Weights of a small transformer language model: RMSNorm before each block, capped logits.
MLP neurons of a small language model. Each row is named by its layer, matrix (gate and up: input weights; down: output weights) and neuron, and shows model dimensions 32-127. Each number is 128 + 24 x the weight over its row's rms, rounded and kept within 0 to 255. Numbers have three digits each. A neuron's up and down rows have the sign that makes its largest values positive.
A block is one neuron, or neurons of one layer that tend to fire together. After each block is what it responds to, as a language model described it from the Wikipedia text at the highest values.

L5.gate150:155143088178121115102106063086123089148118158118125098148133149123142128120136167112116119115142120152120135155119107138125137155138116129130089099115159168162093082132117133043104150097170161136185129110143141107123133102122131136084128099123157119162145150128160148157171134109055157152
L5.up150:137111142126123113133170129147108144143114139126146116137112120167095093134136133090160149096118141148069152129128131165152096122124157141109114104125154150125140108115132110114106120163124101150092109128123144126136126122158103084153149169135114147116116106064185197145120154104081125117
L5.down150:130151127126110097119131105084170124135129161111126132134140094093125134118169101091111152110144116120139143117147149176128116145146149140125111113152159140129100128154091086110102139072131124097131161131145155115150126091056098115120087115112149134127141153127137160142177125138090127128
Description: The main verb, or its last word piece, right after a sentence's subject in biographical prose, such as was, is, became, made, began.

L3.gate298:125114119120193099095132138113123141128153129139134082135128122091137144129102093133113174144132156124129156126159142124095157144177145104165093069102160155106151140092135129140103147124142154161117141123129113106133138111130098088142175119146109155162123138130148166147141141140162146141
L3.up298:146169133119116081130151120115127122147149135174137118155129134152116151140118082120099147132089142149148127149117158139152134189151160116096133164146164145130105123153166117167111159128116137144125133132090137102120091125158160157092136078181135129126165121094133112087080169095120108137
L3.down298:075135163117120155091140108096101119153114118158115116170166120101115138120160127110130127127152115093120119187165096138116163161140156113134138141159127125107161143102131118159119157179123148094111085097104117110119163149170136139155135102117125164132133128113146154164080119129109128138
L3.gate375:152122129123143130103099086083155136140124096116102121144134100099123107117145105119133143130145140165154176146097148134111112180125141127114112082135111160091130139120129097090129128112150136130128120106109117161150127094154125108111122072135164142153099122082130132100087126086122104096
L3.up375:143081134127143144177129145116146102099143134159111142103058098110086143091110140147119090086095130139143136137114091112157136132158115113152168154091182123154145144171093137127110126155117158180133120140157119088132115104150142145119151159153109094114132125139113171144127136100186095148
L3.down375:167098076118123106149179146137153155111107121115133122149143115115130123133155097123091131147157144109119120197114094124130111120152160122126119147086125107163154099116136118103149172095130144145149061162120148103146142119131101130136145117137126155164159113088110115132164115118124120087
L3.gate383:129173178108138147162126137085128120164167143107095114118170081149146175089133139135153120116087125132117159156078103164173132126117127116135120103126172127090122152112159144087126149123119150115153115148116157130125146131151081163122146135130176127136126119119137146128141101148128126104
L3.up383:102142095127144153130105130084129077098183100091102139122070146123120117129090144126171132123164176153131140144130116121149143142133129149146134123114120136121148124174149144159121062110135137139105160137174149143155112124119171146079105149079116082128152101135131103138134134103144120163
L3.down383:113113102094125150124129108106124095117098127128115163141137110092141178090103137122115150135127150122090138152124100127093108180110146147138165116136165064119127101184110168089118130110150105112152125144102153133114163097137101142137124150098095157158151108106086139117117107143130135156
L3.gate411:115126100143124136127161121095212134144139152126104113168119145116146107141072110146090124092185142145170121184125102100142125138128119108110130085127136156157148086094100150106107186124158142157122121132146137100132162131172105132110112107112096150097136138131148124124112152109154123156
L3.up411:117093090101143119162159141092158146127151119147148115081123150085102156129129104118123140112091149099101158148110123110163099144126136132122147133144160142132103113156140132127141157118120130135151060140141113132131133188110119160153088111104099099121130084121140137107129139120139077137
L3.down411:143142108158113074092176149110150158108153106166094121114095081132081110112094098113076099072131114092124108126129081154145118131131126129134105146164127134114100115181116146112127152168137113134166084136130129118123132157143149154150141136152140139133124113124165121149128154144133130136
Description: Subject pronouns and short words opening a sentence, often completing split tokens, such as S+he, I+t, A+s, He, where he.

L4.gate63:164115102133141114123169105095142139129087152149107140148102138141119120083142138131138130147126146135106127126141115133176132158161126142145100124122099150155128108123109079132126165136078151099102143137115142129150167114136121189131107127145119128092172154127127128104135115114066160127
L4.up63:166115105131134142119159109132140136136098107130122150112127111165126106077106154107113091175146130127149127103122099149135130090172123129125105097150174115114133113162122114119138148150151141084149096101136111107147131118141123146129091131119160137109132066093150157092137137147123099143
L4.down63:169151125130131163123171129152118124103125095168136112083113112129150123160119127127148124121154081150147122064168112128138107135158125196131140133139131071158113140111131132108144164157113093124127149162107137146108142157122158138136063154140137135138177125105142151119132121141095182122
L4.gate74:153102117110145157107151121089146146111119117127143128117115078126096148121171107123129098126133164142119132128122129141123097154143132131129138102104128163078122176121126087119112122128147136087131134101093119097163136143196115107158095120144154091130146113093152118129131153119132149117
L4.up74:143136126127117113098129136163148093128157180128124129085091114193120094142155134151126119124153116104123138122137135159155097192126107152155092141086154117104179116167121132114113145166098118132117092119098096128123115123154104112088120143140134210132137096113143110161162119094120122149
L4.down74:171113135130089122192142124125169096100137093117154089116152116134085146143124137139112111107097113122134121103105165130128135142112132153134110131147126178121147072115129110130126159132148188145111141135138150110151128164111134139107167122129142130150154106122134130103111155164111138127
L4.gate94:118112129156149146104130132087140145111123128182140086109145105147112068106147131136148129127115160112140163134128109129161129182135143098134094109086119153068091127098150125128155092110133135174141127098138098091124103096101171143122108154143162116128145110085125101108122109144133086128
L4.up94:127137127124140148071115074120120129142135133088127139143109121146118103142127123118149134108092141093101153120121143180137127142134130128158117151140145152152113131141148113088095149143155152101118139138158109144149097140125128110144158136181156154092127097156154138127109126138079082094
L4.down94:117158106124091104117144139125167159114166166137129139092147132123107110120133131115149145139104097124112117071105077119160127142130135148109160134158118154151173130131086154070113185122106098166153096078119109141150123142159152095135146141151103157121152147123144144125122115151096117137
L4.gate379:156109160143142104094176108119110145102119111107123144105136058126132144101117116069111129125123155128126090133112134175168096133121136126135145110139162121139102152153139129101101134136127189157119129116133148182145135138167087109124161133124141127078086139081166117108144141136110089170
L4.up379:152089156150121129148119088103152150114107147131098123160114109133094125126100111100130140096147105171125107100128131097122110167120104148114132119144145117147121127120116183153088156157124118148132158169102151116129115127190146104122149083116133107095139109122121124099156144122121092145
L4.down379:148135130137127146150134102131127126123121111121127094131089155145057165124140102098170143124159098116104101090101137134144114136124132238169130116147124156106124127143151142156129137094125110133149099140139145105093123117110135113115118116116129102109147153132087167121117127124142140149
Description: Early words of a new clause after its subject, mainly also after It/He/They, plus was, he, it after but/which and split pieces like I-t, Th-is.

L4.gate115:106112126122129158103134127081170109112186149131122099139115158139124101139124144087119169109111149134112156127086085124116122123141126116128097146132094125094115128165165099142124110143123138114113143138125138147124099127154115151109103067114135108139116118128174097116114105143133113097
L4.up115:137113100138134096072134099155156139135122154150126126136115126139167115105151144126110122175119140156178147125163093138146135120123126151127118112141138173148151102138098085132123132138097164113149146128131144128078111139111165135118150113083113137067099162126108102088141102138169174115
L4.down115:119113143152168116133189118133135133158153115117133130124116100138145119110147141085120096130132135096141144024108118091129150115108161127120158141134105155140094084129140125232153146140139146160148146137115126133139138114123160100132118115107105102112141114088129134121125112120115125097
L4.gate130:094106153114206143116148153120165107109153130159117107130126146079143141162169130130142138139145124147108151134110080129097137147173113081132113130115098147159115136132160133148109155117131165125130172146191155167171151145141107109136117129141132145169111108127156096075135121118145092138
L4.up130:122082117147152117118141152107104139128101104125095200139117108156132142129118166112090135085110111122118147137125112166120122147095107122113152122119125142170093178163156162147116141160150138110166114154149149116128111087160107131132129072159107129156099137147104102105168150091116108115
L4.down130:135105130104126136144180109144114133081143137145138149101134152092116128145143115187111125159121131126103155099112104121127116130177124131157141122157097099126125159120150136213093111108104098160136131108123180121133115150120136126172141124139125121127112147098155097177123126103093108158
L4.gate234:120133125136163160119143135111116099115155166160093099138113151112122158121145163121147106120161124153114110147130071140144134129142128123129135111167111109126119159132149113121127117124121107132108084106173190131132097154142097127134110135115164097116097169149136125100149124125111126154
L4.up234:089099101138126112115157113109090108060128121132112129137096145173123126107150106116103144143105148123144117102129105153161139117150121169129125104106064154167072129141135098181146121112128141100148135162099158120123124137124127103156135118117076147152139149109139072135134165076106077136
L4.down234:133146158153112088137179106123139114093143109115157157116117135137124160110117157128131116104095113105149165088159059140141118137154144141141147161114112138190108184123135102240111152125122131123111166109128123148140122111160168116165124097126104114133121110085092095128153129120144134123
L4.gate279:157140117088149154115166117092155146117176124166155139134136126128143127109149123123113178130102133133114142148137076121122134142165133112150105109136140137147121130130178115133080101144150137185132106150133143103152102105150138115139138121134141144194150113115136099102077145106176125144
L4.up279:171142097160149089117130111134132137128126115136135128148111140203123126144171110087096120132173119133188113138146119118189143096089156166146110137126179134146137122092115109134113137110177166143089185154170149132102107164148120125126169108126157156133135120126109097134138117097136115088
L4.down279:113112136134106111129187130108107132134126129129147122172131150147140123116100138128144159116111101123130142085116110104163128135156156116152149141130115160136121145107102154255109136128133098117149111167136151130151132114132161112123156150105143096136109120130114127169093141123149124123
Description: The second newline of a blank line between paragraphs, sections or tables, just before a new paragraph or a == heading ==.

L3.gate154:167128134108148110124158144115126150138146161145125133098151118115111163129125134121128118144159143151170105140098086127124151123161143134181118130119126145114163122119191086107119085091127132120133130169126101096107133173124090124122139155113100139105109177110124125164126135115099142092
L3.up154:116141115118171115079108115112169119112100130109163132125129141150149129111136120130159127143124113132180130136172172132092141140135134171122123125110115114089127114108136169124127170176158100104099101181077098137165095149150139139141152100081131126183133151128133127130153111090095121123
L3.down154:138107131154156106096146143126142164083108131114141130155105166109075088120148148146122153144142097106108126111136107122086109106172144116174133110176136123096131098146086141157102164109139110120108142133121124116142122103104161128147148126133102120173181140153137085128114117122152121095
L3.gate158:143127153147150135141162148111163087139110103152130108166141092114158134140121155108130116145143150137118149147087099115111128126137122095117083150135137159068089155128145084129089127116124135136131180155119143132122123118143095138090098102121149144115145095127101098085101114121122116100
L3.up158:118121099136143136124122113123161067100104136127095141119140074120111118189151076131155111120116127103114182146153133062150199157130121176075125108129065150148118114169117126101154130142129158152103121125134123167127138129114157142137141132116152138092109118124133113095139162099159124096
L3.down158:103132136132114126164183125135133133096119117111118113085149136124127143146114145126139115130132111127092111058135120094082093113067170116131113094155095136128089143151101146165104127120128136145081126158113129092084139169099110136146157157153091124127130145094158146108148112138116125133
L3.gate200:160135117156180073130162146128124118128174097096103068104123112134156131169089127162098153180155106138110107153130107119151125125144093103096112121132160101121097126111116109131107171097120157141159107131134130105119140104123130139081174102138097153149080110129122121105186126127122113112
L3.up200:145135102095097094085129163129079107142072069078098101117112142155151094122097124120105077154124158146118129129123130084101102156087138143107109119081131129092127147136118122128128139128116136123099115154166130162126116108125162129130132120164201140117121100121095123118152114127141110094
L3.down200:122120167116135140136096126124091131131102128139084130123104121164119141080142119138142131119166123146135121111120158142104131146122082086137086113158104129122127121146134121142171140182125121175137124104142112133122147098132148118159147103112105130125123119172162151177166104091125123126
L3.gate429:117132187140120136116137139094154133122113168159099154158138116135157156117129162112117128119148143102135132131125118137125163161168126147126130098144174153155086128152136150134085111102129146122123149073136123137114154151149105109127143109103082114089110093122125103159137139119102131150
L3.up429:141132137136101130164138120118154135135128119135141125152151130138119110152179165108114121122175155070124115121123103106118151137177138159068127152106150097088099168111144151108110187156108167146093103160086129127165145100107122131159123112129125105165161074136133149083127137123110141126
L3.down429:124113100111114108142157098116122116143092125131166117108091102131197090128113110129083142112132137135116098146129120106147103074097168199156147154171119084144144117135158131117099131129153113099138165150116147143123123100119120145117118155103159158111121108123086119138139118157144130148
Description: Line breaks after sentence ends and == section headings ==, the final pipe of markdown table separator rows (|---|---|), plus scattered mid-word pieces like Inter-n-ational.